config = dict(
    vocab_size=32000,
    parallel_block=False,
    init='normal',
    lr=0.00138,
    warmup_steps=531,
)
MLP neurons of a small language model. Each row is named by its layer, matrix (up: input weights) and neuron, and shows model dimensions 112-367. Each number is 128 + 32 x the weight over its row's rms, rounded and kept within 0 to 255. Numbers have three digits each.
After each neuron's rows, "fires in" lists the words (lower case) most often at its 100 highest values on Wikipedia text that the model never trained on.

L2.up327:141124171150106132151150192157166138119115147133109163085110136099132125139126062130121059086122134118158193123147109111190131209087081130107091151091109107126215091127069087118126180147102165173152172169174133150144106161165077133106104102089170132156150045129141120177118108155110117107140197109127139115143111141165145144166115134103129141140130155194132072140136051114143053166116150155163121128105166180182075118150101180107128125114082060174124119114116179100157156155149143101085217166053108117074105098141173071112125199143107102143092095117103085136122134138153082171076042148101106136161195127120136112167184130137086117114140104186096167159107130096065120146101126125118072122101135153146112129143127089108148088124150090161114138063150126191102123122071124
fires in: "such", "this", "1", "i"

L9.up603:130187130088118138119119173184132116137134141099205126103169144133119139084236097144142088083099102100200100141142077119103133123157122141202126174075169079113114107121159127073176100142068071131170094143094138146223175119137118068080098089147158150132151106108125119085148168186139120147164143102149131119226112095131135118135106167148122120119122144164110130127165135171162147121148152118133160133090139161158115114145116087092106166130094205139158118098097105105147138192144158142092114112059136098163114121142133144180151098089107187115046126124113146120083113178099132116134120104118143090107149114084077114132132130113102113137151123190127165118101099184167161150162093076175120108147090133164116071117130111063173178074140066136123109170137072224119164095109122
fires in: "one", "the", "same", "each", "this"

L2.up205:083153146138061119129120095127171117117122152088121155067108048111131167104124116075124152129132101189140161095154144135100161131183135082108128119131110129111172188136157115130070139189115136123148125171127167093140110080039132143133103137164175136142134094160135162129151086099118100122164134121146118127074200147168185154129136138099199127170153144138148119058103124150080138167120102154148166093123226133166152109091112136163060120126112145142100141108124130105122086077133154189103129164102137081074155199127171119117080124129153102192157189147092154127154127103127060153158116057170100092117097116058088114106091145067159081147094132122129052103085099080134139150144132188104116174119187101156113148086127175179149105076138066118103159104172087130055150119123175
fires in: "world", "off", "west", "gulf"

L2.up486:130168106166109138183154135131114119124137160091138116128181128116145114115172133141137212140097182192097096164141141076145190121114147130163184165094121083107129122121139181131166128074099128156150119183142121121176116144155111112082104059145155086103107126071096148164135128154061140137103150109137116163119191123167180123135117135113141165127122048161133129097117082235162058144127082167166126137092131198133111114112091141092132157073120158146150167094182129120163167116152122141142147156112054140116170119131137098175128133067081117117126167145111137124037152198107081145102153122068116142155134111139157100163122124154163080194150103171184089171083064109114147079145074118135091167050063183148119054103132141156148122159144088142101139159110095174184108128182147
fires in: "one", "said", "tells", "decided", "tell"

L2.up1402:104175138129052131177158099156143120075122119113164161098142080137121110088126136089112104076155119135138144148107100112153174140131140166164114123111138032134145144154103133121102105125173151148154145168184167161141156112136110153092065079179132153160138104159135100071115088149125106127176141104116045105162106091199151132148116127094159124163175106141144108119093130164057157140124177148072178117116121122146106104179130098193095189100149125093141111156114132126101075161156172177149122120075184139161151135114126140164107156135162092101118108136119035137133113108138115132131116127106107110142149116124077098135095120085124098083134093155123145101055094104148162148121104108166078239112151177152104094148182170155147122160134150109079133088112078165110098086137143
fires in: "about", "by", "around", "over", "date"

L2.up1133:127109129158066126125093135104113102180080201091142174151127147135114147116141120151112118111113113151112122118120130078133078114193104135120216151201134098075133127135151082117134176120033111133149102140129103166135111065115104081141106085158153183163118117145075147105120117132167129129127090149144174159124165096160115138176140087135161143174188109098138090187152169195074153162094093159150177044074142183161078112111132173112074162142159129167116118081108169096159146120181153148121113121069061140122088129126130058098179222061103172118110171135114086087126122193106134129097149129131131145110156119065134124113163146132113090106074159165167132146094130109153110143145101162131143145140075120106070135070079085143108119149170128140055078144153157141129102125130110
fires in: "i", "2011", "2012", "1998"

L2.up1110:094083121116127195139151174121175137169142147047105146070138102170115149123143065146126178116159134153160132123138112054130208120145105150152157224082136165067103113101108157094117179176112101156128158179153084100180149163136139138109113150113142164174148091128122150117128133107146094120075140085087124184107165123186204146202101154139159132157159081143129075058123105141118109162101075131117151091134105154135126097081098160064128185140159092109132123094088154101159148122157142149070138122069074091131130145088086129138132134115143151177162182146109157132075160146163131109122085159116088097123103117144130130189163141126186107142106118197205122152153097137227115174126140111144089104105166161196093143082096167158125122128143057085110169159149145105112159087139117
fires in: "one", "yet", "sattenspiel"

L2.up1390:144118106114163118167164124157119133106148168080178134069123121177126158139108094131087170120086182196122045120103140110087132160125170112104156148153177127106137128090231125097103124154108173138085093110190121099133140102071120103101058163182145146141091149150141098109151109160059139139156231127159126107198151140101192139122114139134147153160151127124130161119049037128069054152138145165117167157096152135168139121105133142105098117128132136132153148135112151105132100128173107092112086109145120083115075109191122136128144113133122109153112105135121174128143169114120089153157053173142148170107106072137087093125084119110107091085155098150171059141131160123140219107152144138200152148115060147148142117150093118114159080104132136157142170111153095140157079106129175
fires in: "over", "to", "than", "if", "about"

L2.up335:142111106112152135173108104100109083110156123135060178114164146137128127188176096068152135152140139157143107127125077134111082153089147102120150136074074155113148095111104131137195121103133100139105112152107113099143086133128128137123135126100130109112138161071145136093182153165115104120156166088196108100129171148116096177071049089112116150129159116150159076086119069161118110110074123162166106211086127202116144122183135143081136128107090107098166199098123172112131121079077172165114167104195106119154182149107167210115121136081112072082092098099099072119124158153094122133183085107095118090147191119160115159155149166041110066167109148140091146197140099121142154089127124110102087149119094118132135119056102098088148090113170160169143141099125145098112156145114138
fires in: "released", "based", "co", "sent", "brought", "2"

L13.up339:168068159090147136105115164153181103122074179143082178131140151159124136169087143174115065168160128091147102179092136103132067162090176165134141134163121061127087104103166122097130169110180104072161146158135132144165142149117106102160076134091089131199138106138134154108147154166119135094111146138124176043139131098160125200100126067174107137118108082159150098098178062108090126124094144120116120106067069124130115169095098150191130208089148118120128147067062144109132122119156180162079178170163149126140124130114092135087135152106110175110123136179147064104104171152096132130202131131056144066116171157147170122143169177100055127139116164108130175167141115112165088146130083078130126143153104199076109153088113151106107106200152130153118092102155123150144094098117128
fires in: "1", "2", "4"